Weights of a small GPT-style language model, trained from scratch on English Wikipedia: tied embeddings, 5685 steps.
MLP neurons of a small language model. Each row is named by its layer, matrix (gate and up: input weights) and neuron, and shows model dimensions 0-191. Each number is 128 + 24 x the weight over its row's rms, rounded and kept within 0 to 255. Numbers have three digits each. A neuron's up and down rows have the sign that makes its largest values positive.
After each neuron's rows, "fires after" lists the tokens most often just before its 100 highest values on Wikipedia text that the model never trained on. A number after a token or word is its count.

L3.gate357:123141112140166134155134100147154142121153128091143116143117154089095097146147121110128144146103140096154141125155088123144098167145100103112128130155091115112126165146120082115125133124150122111142121121104136110131131169107122128095155127098100161151144108101111100106134112144154142134083149093115165161127130149139095126151157123144127171110119106156148123150139126103115143133139149153140157125162136115094122141108115130127119135123139152098128093120118053127092163051188132130102164140155098117112118089148129078143158110112121150122071089121204102149117152169128126144
L3.up357:140137123076160151165128072166125147159153142146118138125160160089127124085154129134119108149089118103112162111101138126136134098169118109123122118146107133115092096100157144142057145129112110131119122115130137120124131146121145102156155101150139128129147172144099188114170116153158112078089137107130166101146128150145128117113114131169091127114157128135101135164095131134089150091102129123130170084121108138157112114107141125157103109156133151133133090152106084119102127135174119082095127132089138160125116115131095117123142106149158152103126058129165121132154127135117120158
fires after: "0" 37, " " 24, "1" 14, "2" 4

L10.gate90:117145089142124150131164146132108125102117109129179148141164123136116126124091112118136157126119132142134103168108159103102120122195116123102096136127107103166139156121160117102106152134102124153091143104154148134120129099148138127108138118136111148142181081132123143106119170158150156137128097100164146126106105148180141120083128144117088129195127163123096165167128166151121106181120140084105132088129146114092147088147129140100175149090139153108134160161149122134105116088113124110124126146113142119097134107125105136154094147104097123104131129139135066128131123113119092178
L10.up90:149105124079138112097111112122112116160159115055155126117136153118128124131118109178166107110174154112087139119133115119139141161140109118125150172119150092119097103125116118090163127105135123144125151112131119148105126143152139127145079133115172142119163127116154165150105119147129133175124140139153110100162130125134121110104099108091121145175109081082117091107107125131131109148186149124116115118122134136067135119115122152059161149171150101157097114145147124124123141133148166128091135101133140123113130111087134135094103132115168133151121117091116144169069118097146142096
fires after: " |" 70, " All" 5

L3.gate434:131145087152122140081141131053093140146110132127159114119106148142091153158103119116133144155152110125106132096127145118111106106090115116101095155151149110106135170154134100113068103175115121147134124145153143137137133142128128129108112129126131130128102171193153111091139178111126166139146154113116151124099090122120153072125102103078136153109153154124109089132101152127147120079117131099126142125111179122100117098132144139135133148078132111134119141177120155123112142081155131104174132116136132137132107127112142133142157128148092132109158113160173139123100104139102132063
L3.up434:144117136107115103077140150156148124125142148117158136118130086152120144124159107135119140122172135143124152134114062106150158105136129143117134145141091173160124127160139149094140109105136151151155090139119102148123078161137136145138114143080115137181111112165187099140102127139115152145114173095153100132098107113138144093095128138112133180153124118069128087094142156160079142173129091108092153117122139148119117141139089138133123150125087139132150109105119132145094128136158097144136161132119108140154143119110104137104130148132170141181131159137128073109127142135162111090
fires after: " f" 31, " F" 21, "F" 11, "f" 9, " imm" 4, " E" 4

L2.gate680:140199121143151127143146125144107152110123110154156182138145145142112115103158151124136151161149105158197130109158128142123164134141107137100117135135147132128161136112144137123091090135098156126081118112113135128139130156134095140176134149139133127075083142144124166095117130145179134137160142116141119156093142141149149147141153107117150116126138116181142088134116137128129091094135154093106078132090103133160113147177113150101188122135088172109143116122103137149095183155158165159122091109112154107132130123110157148138098142146142156136115129103130138135166121140134161109
L2.up680:155136155088108142139126142165127127182153140100143151110120134131155138084122115113131142114103133102102080146121159122124107138118123100081183172130073135102124148161135137117131136145125131129096105117106134152130120113111132114118115109156105182151121124125145118111103116116144104162092162109130087197122134142135088112127102113120121166142107200128129147088100131131095068151126115142150149137074138121124057130113120138162110124122152139159120116122125139166109140099103105113145142127113161102090114157131107109122128125083135155141178132135118174098114125081154126128
fires after: "\n" 33, "." 32, " |" 10, " (" 4

L12.gate679:089163115128171117126142158080129115092135100167124144125120122126164085139139124094154126145134102120140119156081104137133131134153116110105122151124154194145098116102134122075129051111145145113113109120091138093137164144123110120160094139099154119132142097110111126107118109131139151114107133118117112110163135114099133108105167130122125118139138138087108143160115165109140121159145182171159102157130120150106140118168110158161120138105112123174114150145102164087112140128139119123111145111123130105113117165160129128102108203141147124106120118105137135131105134076112119200
L12.up679:132163118151098135156168108139099104121100110123140106102086100118107116146138172119120144175142122100146125121151126128131096088116122146115115093142109145150138119176160132115094177129108105125115172151102078119142127169161128158131134152126133183104134126152113148100188120165102125129124153125119098089093152099125115123155117107131164113129183150118068160081099142098138125118158094124111106121131163147149112128084137103133101180119114142103136131156141136161115137113120099143121120095106119108139105117161135134090103153121106121116151156137131102082176134102166145157
fires after: "==" 47, "===" 16, "\n" 5

L3.gate675:084150151111145132120129086155129187098089112094106179115142123133119142098116105097116127133099114106167099093125112094098102133125114171129141115155117133126095115092122127116150146101118094135152075159103112100069097098122149126125143134131091161134144134105155125165105121139128135148165100134141098109082107124115123081139139112095098140115111116153094105094107148094134148124124129111106153136078098108163119087126147113085147117114136135120168137124147139145138150125119139095091097161099104133151163112109152157069146128125145145126120101157111157118149108074143107165
L3.up675:126154152150093123129120101074131116164165129105112142138110153160124138164097157085161127188106134087114138164135131109143116143141128129173099116136137088132115093098102107124145130137128112112154120160153136118144147097155124145128151097168114093137131119114076084157106135105132090111117123153119133127111110101103147105159113093143138107093173134164110121126115099091094126109125153144140127151140130123143099130137108120106129212115114131125132123145102117149077106093122140127143124102093138124128163131120130122094197146153081116184163136129102114160114114157141108172
fires after: "0" 54, "1" 18, "9" 10

L10.gate581:133119131145151162173152143141138104108104139126132157130140160143118106126114088158120147142128105124125135108167118122118070109141079108134134130105116132112134152134103074111087089108166129136144179094140108157078101115078126138114132115087156089138114100101110115155160135141118120162165126104112128104128116149072078127116149134157124132110153149132085120099125136133155182113115142108119099101133141116143112087125098083103143156103107100137140133092135121118112167141110135089153087094174132118164129131120088141142089129151172085130152115129159134146131122150132133185
L10.up581:130104107152126158168141113150139092136158106123137124122141119173137135072134095114164103147139121170101090119151086097144140128142136080084115114119142135193116123172128122105105163131138108167114148104098130161119135115095143119136120133129091136161175142135087100123142109190090151121179122150132087137091110173143139118161101142155138122167149139164097099082129149121102116100103098127124094123137141094087104152157142107133127184139156168168123105117140111127121126133106109149153107129118138165131111105108082118127105153125106097109118145142128118100130150147126134134
fires after: " was" 20, " is" 18, " as" 13, "'" 8, " of" 7

L3.gate95:145133161093116107081120147145116112141096132134128124143143148136172111103119114065102121141169127170135154150143114100113114117161118118118186102110163124068153090147158115147090130119120135145107117138110115108101162132122150115138130139160089115148133117141116131126177155105125126122180186111115105166139147141087181117120114086113112119104118175170137136149087104119116152141106160149121170147086145137151135130125122118152162130088157121105115118146088113139160139127112118148123163098146116185156149157121139113155124124140121111141119089162149143114136148163154162089
L3.up95:142114115128147089110108105108151137129161171146144127134140084122120199129106114123118109113141126145118187121146126133151137090155154158108113103118149111119084086129107157137132100161147154162131181098124126123127158118151113165152154103124120082096130116144092092150157112098163117124103129147134122142086103130152148130143089112139110144165123112146188103118159141109119122116141105117104101188133095137115101154104134166084171176100119129145132112152125184142117167140167123118130143114128066126134140144111123130139105105098155130161159153133111141102155137125126116162
fires after: "9" 19, "0" 17, "8" 9, "2" 9, "7" 7, "5" 7

L3.gate308:115102109159162127176154169185118181146144112108141121093112096157166119127103131113121150128101149160127086136142129141096116138136132114099120169109104120119145127132124074073128123126107100134173122125151147118115165114169131112145116112157153151159109120111146160156159154112138120120143130082171125146086142096139098138152117118123100125098128148152126109122106157089133089067129155094145136166145132146140112126100189178154147123114122132115113120180106108136140148130117159106118123134137134098154126081122146108098160160143127136147191135118117140096120099101105124150
L3.up308:102080154121101144099126130158123167154114116133121163127147080145113118131140135138135132100122133176135108103119153125110148141200108120103128119120123103134168094154142113149134089117137075135142138145101133138109121092145158124104146131160072127189107127095147112139105163111154162150160129142087170126136101179054153123165103110139144098120117156156134127098144095131112137141131191124143100147087114124143139131127170111105106141110140126150148149147145149104128127164125159116145133141103130188151120107142135111095144127080085122128105151155115130106149108145136146113
fires after: "0" 42, "1" 32

L6.gate366:116121139113154167137128100147131107150139139148137145129150164122126113167158115138129113154138131138135171173129155122125144129105160132126113146110121133095146176138140138053091080106136138163135115123116087141121125124137137087135094127101149116089159144165150123145110145087112100192126175123119136141160099111166129130121111134108139122152123119090130113152124129134151107048074145110152125123114139083143158107095084175114144154143162142118154125140134147102131170091128102092146112114122103171143181135119115123177134127152127136118149109192141120103126157125111119110
L6.up366:114080174139112127114157132112101156113138102117119135133115124119107139156099112154142133156067125140134134127180125137090087130120134089114122107121154160141116140098155149151100128124092110126153155164127112151157111156110114103151117128161107112118180078158112097127118126127120110140126110143103160145149091121122152153089093109136128156080130122109124115087177135146145172113154091128159162152134142108129147088103046130126102169155115161133115144133159114145109158173131114133087164143147132126125146146058134102131119096145127151128141142157087110123132160129121142106
fires after: " F" 33, "f" 9, "F" 8, " f" 8, " P" 5, " Sch" 4

L2.gate626:107144097137120143134168104124099091102110098143133135114126111147171112158120119157129097113129117137124130111161115106103090118132153105128112140107137098131104128176129104122106125157091149128139121146142136086139135096142134141165171085118100146160112144126137148130122117086145128127175118127110111130127088198139112154162117152125135150109120129115098142139105159100119178145138125103110094163080122111163137137134089139172127146117087090105087092132097151149143161072087159127130130158131108101101106117060117140129151156089069141114141165175113151127150119143135130125
L2.up626:130088142114070175111146124169132179115154098124137116107125077101099150133146134100137106133134152109130128097099119118120110138125135085091152162123128083156162089119124121122093136110053103104146108119122108085134149129123109122098071115139096179155147144145082153159120181125121095088098120128152140150106145111112148105146147113131112165119126101100135128112135112125119126114129150134087148154127118125147138125159133133152117154120142120126140150105159087165083127119130103140065134149160132116107118131090117087159149156162169111122139143110136118130107110128130111180
fires after: "." 63, "\n" 19

L7.gate8:131229085113124139165143126181116131173083151135122147114159154125146131135132107110142111162114140104131090148175153144095096121130144126160128149118124137127119176103074137120092131092111144117126117175144099118117097144152102120110115098124147116136107093119135090146129140127107155133151117132125117154115120112162099141126110137133119183147091142115088115166121160165109156081120128126140147135116144172127150130128162100112126125123136122125125143097145151107115161137093115118194105100102130120087111131107103115121154137111081136142128086136130156112128142175090165113
L7.up8:151118149083150125110165122099131163098124110126096128089181152145154121132078145118125136130155142124161131103160133121147155088112143112127109115133169095139121121123134143098135121113143147156104159113145111150115101135132109120143194124117118137125120138109113133116168095138124159147185091111125109124128081112116128078132101107163134097127141134159149106128159148138123156135151119080132114108112145121151123061114152098073176115140151149149190138135114137144131133120102132161137164164088130113115159134136123190170156124132157163130108149140156149179157141161144144107
fires after: "1" 47, "9" 27, "0" 8, "3" 4, "8" 4

L3.gate400:084107112122117111137148080148130129151122117125143141180130118194135108104119140160183127125166122148100112133109158125138186095147129134112162120131078139139136084093128099127132112121144137109133114117127140124152117117110134138141124105079167095118121136125153113148114126107104161111188130140097087149122115146083115138111084163125133139152146146146124118173124098122097161159072116083125093132103106128131111125129074173138138152133118174145130140138132109144122125161106125161089163100124141131151150145083152086131118100125145139114131140100160143144179146170152109092
L3.up400:137113107148156131123141101156087148105125138159127153130171130130128137131118160142073137150125153134120118153114167137154169147142120131148140123103146152100114104130146149172096117132121134128137155114140085101118176061129127106129141117141182136143086075175110150129168144147129123145084103146111144152151162135120073165112120118106149138147159104151133128137167164132147086160106131079107144156125138105129141134131101144157137137172147164165114108152114102134118132129109117150108108165098153115109131188132168114101150095071110173119130113130144121128128147174141143110
fires after: "D" 12, "S" 12, "J" 11, "P" 9, "R" 6, "Fran" 5

L12.gate240:140126182163128148128133158136136118129149154111152140111103135143105106162102106119124161124151090125133122110170135111121168144173108119084126139140117125139144103071142109129136114128151111129139104125078080118143133156120095147146136152123149113084136071161132115140085157167122104106130129149160140125130162137116108117124132153077147113149114159133157115113123141120165163140144110135141132117192136104118128129161118117158155132182146090143133130099148117190094185115118157121111072105122109163143141112172109150148119140148100138144170126125141121118118135129112065181
L12.up240:122124090142115136102150159118148150119109159132130119131143133152100153099114113160124161127098192069155173112139079103122095132155096133123143094107105132134127142119145133128100114086142120096187130137109097159131168060160124137146134137146155152144142105147142151120115141140159115122125151155188144140122078117113140139130133109129107161099116164131167145169110180165106115110137115127121133163120110147137156097170098100171159139097093088155138138127137138137155132067114140131095122113139136125073168140124159127102106145121120129152100119123154133135121122084136125141
fires after: " |" 32, "″" 14, "0" 8, "5" 5, "7" 4, "3" 4

L11.gate136:079146110084137095108135116131112083136172136162149114111132102175092156135146136123152113167104127114120145153139139117095105120150182143110144124175102102114115118105136136141082132148056102150103118142100125128132108141129154126129129142111132157112141103173118098079110091125142107127105159106149107117154125146121126121098115114124128143126133157087139169155120139109144129113109126145141115141145089137137145119164167168096096124080153140158137143123137138107082104097105118093155098039157140100135171135108128096114126144163127148153123119136150098118169142125153155140
L11.up136:145126165099092114122139130134138136133146122100117097195146138165165135115099139105128157173113138120133133111125121137155126133134117130135134140150083135089146143144157129167140175139150127161139110168140056192122118137154115132128101175160097169124143132124083148172138155170128119127149101140136094124140147137118117097133138140137139142078081150147184182123153151101115132097195143105114120126081100111113118124107138158143183164105130152132121150124152123168129116125126134130100110155105159150088144143144151108101139110126142146143098101130118132109147152153153121139
fires after: " " 32, " |" 27, "2" 6, "1" 5, "6" 4, "5" 4

L3.gate136:108121143118159150117151095145151190101153130124151133138113122149146100119128116123109095140124115131147131110153141137140132099123121156152163124092125174092139109090102136148089144126168173104151118195090131102127117097124091157121161135110111108141120153126112112142135144107085154148205164110128143163107120150124094123111124098113118129140152083144143123164112123131112138145069143092127157142108087125185099129140112173108123156161157135101131103136136108102124117107105092104116149098148134146156168115073102124125140118084157139144118121151157116110146152106167152123
L3.up136:123148109124169112110124127148137167112106111109112136099086136086155123088146164140135112088155120140123116093143153135138161110129164117143146153076146087096132114105142162143128153170118133115134124157113143128102115096133135164159150129124133105157124151074153131119124117133135152137142100062154144161109110128095098152128114147109111088093154108102149155131079102112111105142143110081105159155137126142112149119151122114157116126146106161091125145144142162076113112100126104134109113116128198123104104146139126111144124111063158129117133104142178140129075107140164168143
fires after: "\n" 74, "B" 7, "P" 4

L2.gate314:096168124121088113179180116105121133139110152115079124140110128133125122173112153146074122125101133153136142111130135153132135118162158121147139120162148141104159107138086143123127114125137116125195144136174132157138171122128152123145121095155119116112137096105128129174108109129140120164111135107159108120142142126111116112127131103098128092162144139135134101128160126154094164111061157111133140122132129118146160162119099084082115113154152131079162118165106156134118194118125118124133150060140114127098108128129075163105163151135155132126163138141155116149092140113106112155
L2.up314:118118125146154134141194154112096130117111154146126120134107143130157120164091134166157105107166117132104118150144101170136128091120132127148127167117109142101105114121093153106096125152134152093164065129124124131108158083114106136128106093133136127087136127131141114122144120160143149107134118134139155129151126110151118077112111178113114121146151149134177118158101101115069138118084128067129133126130074160141173151096170128119133049128119152124135129115149154139108170094111095082102091124096145089133114126104116137176141153122123142127137132118118152126099150137106116126
fires after: "1" 92

L2.gate430:088108112117122177125119128138152119134131148113142115089099145133173121179121128141128124128128160154123125105152134151133138124105151146123111137139163129112124165138155110147130130110183118088135094113163108127169135092160091153088137074138142154100128157128125080097171144121158184129188142094147112158097110144122082133099138161135125123154123133137120139128088159120169142131117153097113149091105173172175108107126143159123148079127139115090126132133131139142146139147135157119124119150096129122113159102096130130155079159129148184156180130156128142116104109108142147133
L2.up430:142092148170091169131114165176151122131154134134108120152117133130140122117149131097118147116155128151122123114108080136133117119116121113108125090106139122124149112145118168167126108155073173127128121085118125117107131141118080091167133157103070153105154123129091163178104113176167092097154113095140146150175143151108134089089143140141147140086138123078159163102115143138141115146143157145139127134081145146094094104120118112179145153108146145180090126133078089135131135113137127111119110143153154123108132094139136139133144131148139125112158141135109185138136132115142138109
fires after: "." 30, "\n" 27, "Al" 4

L4.gate573:129124156128131119096134103124109189120106108168108179166095131167132124145157105156144122114112094122136143092152120132149138095120110111144144103159117144091133103090124104111098128174126126103131129146146099123106119109169095119130136138106132080109107151139116094096106122100143139103146107119116115166126108119088164119122130136098154083139149105143098093152118144107135094139103145084149140134148087133154096109148119156118186161117121125136112123116134120151124173167091122119118108173164170143168164095131097134125096117168143166077130128156146128128115113189169135120
L4.up573:132094149119112109132104112111113154131156152146149105131084121147138076103180083111135155139140098109089090104108098110154089110145123069128159136135096160118148102115114152147116141143083116182171086133098121158105175140151140114186071157125137107154142088151123133133111145147153124099107161160104147121102134107092092105142135150149105130099111112147120121131112110131124109098149143149132114126139150142117121139090119134130157152111099142151108144132149121102114166113101146130132145151119171124125121146142122127105120085108133082110136090199102122132109093133149167141
fires after: " P" 23, " p" 18, "P" 8, " S" 5, "s" 4, "Ph" 4

L2.gate671:110109094120130157150182101100129127078124156136130124117128102130130132137106093125126136147159123143117114123113103130129108143143155126122130145102115113108124127158169138141126102136104121128106135128126110167132105104127127151161100091128135124111115139117124159100143126126183147121098098145134112163098116137109156111119136177154164140084133110161089124124088142085148173152140158113109119128098161128133071140146158178141142126060092154113110104154114124115124202114154108169142144106128174088085137104089120109180171151156159125113128177131127123129147103103154131167
L2.up671:112117086159094124159171146122133138075127115155170155093120093099129096161144151138159128134149122124103114115110105072157072120123132118142129161118109098093110098155132128122148143093149141126105153122157107126096100107106086116182131174120116149144129127115144172124134155163140158145121103147115119150070096136131141146123167184137107086139164149145110113155133161140126167115144152136122148148086178126147115152151105143126142131099111129128121109107121130130113198124136125161141147145095131112102168085123129139122141137142144088133141165120075135149134108119127120164
fires after: "." 94, ")." 4

L12.gate268:127122165113169174083140100090124187130150087125175135082083128162119159117136138101136134129101135140142140109199126103158146120155125157125090124149127155114136095136156142121094116143170168097108133114164140139113112095126115165119104148103133138110121095121138133116171181163150152170131116113133121115160149107105112086125086168100143149133138144126127131144115148102179121123115139134142115107143136190104091121154120172128140142146128181122120149137116111117123107104092146086107108093099114125126137160119121141120135115111123117095152123162142107167147098166119116147
L12.up268:131154155121102122162139119158141127129164096095130115165101095129172158140162099093132144107158116118126104126180170183149155151108135129145135110148086138155132150174142080145166167120120111102137148164144119106095119160161085116114153140146142105163132100109106150130122120186143126121164083120126107133089136150117077130174098137123137100137122107164101097160142177153171108153114128134139156157158140162089115133116088159172162114092140146128131114159141151102153133138125115130117150100103137119149124130134159138133099116109117139119163152130154153107109113111139136101
fires after: "\n" 50, " " 12, "-" 8, " to" 5

L11.gate280:133138149120128119121125108124150127137150118162172142176107104104163150131126144108122135118118086138095137133151153125157208106156130159112124128095100142114142164103109113159148158114147135116143163116145133149139117100100121098149131160138118070122123140127116137112132130116162166125145157113111134136107093096100141135102125153139142138136132116067096130109126171163113138121148125105144120152152112183188153075135147161114177127102126150118114130097119109116130130123110146099133111080137079136148133092166113126055098108161167105136119121082146140107147176128145097119
L11.up280:124135084116114093141138172167120132124115120154124054127146086140106097133103178123144144120148142113150111126158157155132164152170112167152090144132086098119097137128160111116103151113145124131123112129122120152175163092093090171110150129121147127078131116153113090076143120126131130133164127125124133081143156140176146123093106090109136104102112141111089178086131117112155140146110121121125140128148163134108141086072146137146114136129119120122138122159143122133128140126110151148128076115143112125108162110158129153147132143161135167119178143113105128111160128081174131146
fires after: "\n" 17, "|---|---|---|---|---|---|" 14, " =" 7, "|---|---|---|---|---|" 5, " const" 4, "|---|" 4

L3.gate672:096171135106125131149165118108084115118109170115121139180166100152159093121096107131107130140127120128130129137120143115133124068129080095172143158139155132108103111158126118142119161128123158093132126109168147170157163137129152146139085137118158162160134128120116108127124144121089164087141146095101133141144153157141102128107106114127141084184126103147098126156107112115106157130122147095079094120150165149155135146094133113135117123192137115131136129159118142135132121113106178155099137124124101126109147101075114122082139087153085140107144125099113142119114169128121159164
L3.up672:134173109125136098085137141168098091111120137111108101100100161104136146104162149083077124104124116114100112098120114117126112103129125085125099130088130140096155111141102161112135077124099140112094117126154116120140172107106123138133092105145171162090185112099151138151125137119130096105119102111116081169154150123149124073118125076117099104141159138123153128134104146075140136101151129127082125134119152113125101167177138118140146080161143142130129123167085117141130122139132148145115111126125094076133148123152122158127123139158136117147148107114140140119079144164101152155
fires after: "1" 100

L6.gate11:111132130098122171096160109151174126129104134091108147152137083161108117118110143085162130167143112107147108109147134120078113144129111108109156110111140144132118130124101090139111095099114126139120149111097119142117159096097162147123102103116112159128143117174152135138149116110141143141175106127177061149138161146141096094144099133144136121111138135142149146115071126078087185118141133135063098119099120125124142104135138108095133142121135145122118139152127122091094109119127132136171118111133121158161135123133151137142121158116162165167148107156090128097185077141142118163
L6.up11:173172141074128146103113128135127129125158139120145127110149142126123141106124139111145121104127115139140117135130161171135122109109162085102162155130109115081111113129143161104141152145129093113160147123128112160081122156105141114182153128138144139067144142109113135136187151147109088152146136138123138119119118135110127118128133110153112115132131123176159120165117190106120125117149130100198136165141143155169114130143127154095123084118156158114134147168139165147120131123146117130089121125156143118142108130139120138126073123125159192167079145078156143134175175131115113100
fires after: "9" 51, "0" 21, " |" 7, "1" 6

L3.gate719:114127115137115098146160095152081122117148136145122137126121128156116150105157140095104161089129121114135120147117141108119160112175159113103095129120091109126164129108138144134173142143097135111167159106110120150108155119140103127142119080146151132120144132074113151134153210161160126131137100158128143168127116091118098159124122149114099119171093104126154087103094102118153106144159152129109157208124160104117127121161111162110177106107130157124105125145125125132120103135120186114154127112126146141090158076153115120133141122119147115103187148135137109144123107135148160140
L3.up719:105112115120126108105100133147120070143134130136143140137137146105160139132141103105145102141079152099143211117133120121153109099122110152117130095169112114111130093191147120131150137158165146126103101116122105167114123142096133111151140114086119090146121154085105133129163128169150116119121120137111110139161136138138056104105144094118157085122110122164136098153133161132137107161104167106097140134158141135138137098146078113086154110109156122129141133159115160115124131088114116143107142144132074171123137154114113149137123170151118155167108122149144101167090149144155132099
fires after: "1" 22, "0" 15, " All" 8, " South" 6, " Car" 4

L3.gate356:094160167128103134127142144131084173167113141108144119167110151154180157113093108119142122130138106152143116122125121133118156119163119112118128132145144111081157078142159152101119128095091161132115112121174112103153112097090117101144120111161108148074113169140096142134096113141114148086081108097140119123111117114110145169114129152093130093147137134183146105121102128131136096129147131140132136152112133131140086113141161148175098065100145145096105134146120162157110151104143157160132122100098147127113134123161140183113107153137126169103169140128128110133105094140158106114
L3.up356:146154141149170162164139096184098131141148118176149132155121150108145132147117140133120142148102155120147126125097126131071136138117121109106148145152106159124102135129145092112146190096126137118125113137141084142164144095150123127145119127135117145092089107132145110136118124145106139115129119142114148115107134083101097090143128162182137093163132115142133120189092186123125100115092129133142154124134100161129142123116138153094116074150142142148160116171136119164102147145127115153180146092164137071136147150093095098107116130136134136134149136115119109090120161131072152167
fires after: "1" 29, " re" 15, "-" 9, " Inter" 6, " ex" 5, " foot" 4

L6.gate644:131144098102172145145137158099148110097104139140135158153111112126124133125137119134105131108136142152114088130132152152092124130174103124115175136127130108128113088081136145073139105136120133080177112075120164095102144078136126114124117131136137146063127094138118127137103139135102153104088130133110110115120063131149097122124130188142131130130118124123129171128158151091119151123096140122146077155116135110132145103126120188191143151132129128150142116108131100114130175130160125136117143142144149099142134151085129079133139112104079143155115136161072102129161133120126104157
L6.up644:145151151084145097115105087107099142156141097101129170117070125125155086123150133150147163197115135098139107133088122144098142118126161116098145149120124116079075109122169127144118116131086101194159135134159099152145070143115145110127119144103149120130164151140116158120129107126164113133108125124120135110140128115139127110117121119089113139136120126166156162138144133150150133134102062094117103126141146112149122141090093161112127139115133125156115152159094096142172120127133170142126114122116136157098113129145129114145116128163115138094133110100120156153069168079107109105
fires after: " |" 50, "-" 9, "anth" 4

L2.gate455:145104170137111126158143099135070133094119133061113126162131103170159125169126139085128144125208106108146126171111127141124136144149140135118168149147126120102111147081102153119109133126169161134159101118134156137104116155092143113163133135127095111122158131134103143132135105152101116123116138175142147141125121146155125132112123157112132100116095109132174118149125110115034128112118095074085108138087128130151123137143127097130139116115110141089163145145112127162138152110087117110111125133123127129138144098092127112126139165107164132152115113091163133172115127164097144115
L2.up455:123162154130125116109106149120131095132137129158073143154093103179144067140165180125113121144096136137145130141137127127166125163156140154154132084146115130098130094099139115120096145105133143131164099079135136098113173114085171145168159118127099133145135169134108171137125111138088105156139133079151114083127155130163170099110141129129125089141095167152144130169124134138120146108155145081138115124093085126132133142118164105105118123111119152102122119164118145136140145139091107164151109086103123100151114149138156143154160125097123119137120163099112127138135078147095135122
fires after: "9" 29, "8" 15, "1" 11, "0" 10, " directed" 7, " film" 4

L4.gate616:134148158119142125153157133126114142084117125142131127139144157112095128097147129110084136144124135160097116104125144109114143062124136131117138103089140130123130062157100121135103109165072114138126107090140159081136108138165076157182113160134138155090112121070102108128127148142117137147078154136120120125141106151127131102112116139097099114109089151134115110133104189152121117155124146099134139115118147118159108122160105125148135159153091146089118145098155182147116140117121096111115125125122123114156071155091104122130116116118113159127150124178108112102154073153114107153
L4.up616:106177126120124139131161099086098121139112070129086125127121151122116188122116137168125076084086120149123147137133136140088148123113052083070158098162140105140091142132179118130175118141129146166099161095166107098147096153129153145166155120160115097182129098117127097123134162146127128099130111115152114132141143145095087148111111132158105145130110151123155161152123112110119138155126112144115130120096145133122165121092127144100111114129155153101128109121120142112117119123102114145108188156099107115138113129118131132089135097123126142161111146153122150099124137156145130140
fires after: "\n" 22, " \"" 9, "-" 9, " (" 8, " o" 6, " |" 5

L6.gate591:141135143151140136174135146104113107126136132135127108102156122126108109119149113125123120086117103158117128117133126134141100155131141142149113103094133144126138129097137102113133153104140095129195109116090173074133162078072108116169133149116112132143181105149159119181117121124175127109101189116135136140097099115154124163104133153088130162127130164145150139109124149116161149106149159118153167151142142109092121109123158118110152127137134145119138161145153107145139136130105126066155110160096160108162156090110129105143160108141139138147189124083117122135127067144170131136
L6.up591:143126118139144133119140109106110152093124141082139162162184129154125115124128156165155089130089108162134160168133146106143151122114072119121098112172137124118086114126142130113112117090145106124125134112127074136138127088113161108154126105164141122108133119128111164165147125139139102120132173112143108127129131131112142133131135103138106126104126113145155103158140140086107143101129159179131184159077173171133062126135117101129129123104080132092166145115100146131102155125166110139118169120134112140095150153140090132134162118088168142117130119161134166151132121167166150163
fires after: "9" 23, "0" 13, "8" 11, "7" 6, "5" 5, "1" 5

L2.gate160:082104109144146097134115119108108137129105096108137088104125136129157126160099106113142164099163106134116117118138141136070140103119104152127134161155134129141141147093143124104129141108133135156097107137126123163161163149127102148139120097099091132068187110145091139100125131119093162122175156090141114149134155123142131113101107121081099110131124149131117142156120185151122135113112124153134132153092091134091125074122142187150143171112123141128139136069150143157118117122076115113155151091185147127131104105121068117163137136142120144133161115141133121089115091120111112125
L2.up160:118136133110132093145138126127131143130141125097152131079128136160114141115117083145112125095091139151157146089134128123106143146115099130104141141123094099161087080127131109132110155128101122160112109129101138090111136140162075205104151132170129102104137123123096125065113151146078149119128129112135140144104126129134145193132099142120146129086123149127116131097119123147124143145217121142129114143121141136052120124099146179168114149128114147130131135121129150120156114078114174145139148116124116128096122117122138126099128127094098179153143188138129130092131116141133113141
fires after: "\n" 18, "===" 15, "==" 11, " ===" 9, "|" 7

L12.gate448:121090065120156126158130101116112115121165127132114119124090101157105102120127095135175119154130170127157130120090161111164133187151144097146144175129108128153126120086148147104120116167094099134156109104122104089104120101128165120177143124125108118138117074123089133115125167120150100144117114124129088136155126137147107094102093117128108132092143149125111128115108107171143146162154155145141094125109112143083177112126124101115103166125101133083089145134147127105118140141121118103130169116170147156054122124136130156102138135112126133100125093150133102131125142108152131179
L12.up448:139127158125098120147112142131118142159112130162100111118141132132134131131123082136114147124118132095164111151119153107079125165135160160190115116127115148166104166156129123138135108153104124117133198129137135144112089170148076186086088160080127192134162095109144129108118135103118115141099131106150092146174128105122124101099121170122152106109146131115137110099119102107145122190115158129123131106138125089120119136145157130141144146180113131143147158116148110098118102151146138093144120130128112098130120111150080116115128090123146125102111145164169077165145134127153142153
fires after: " " 36, " (" 20, "\n" 16, ")," 6, "," 5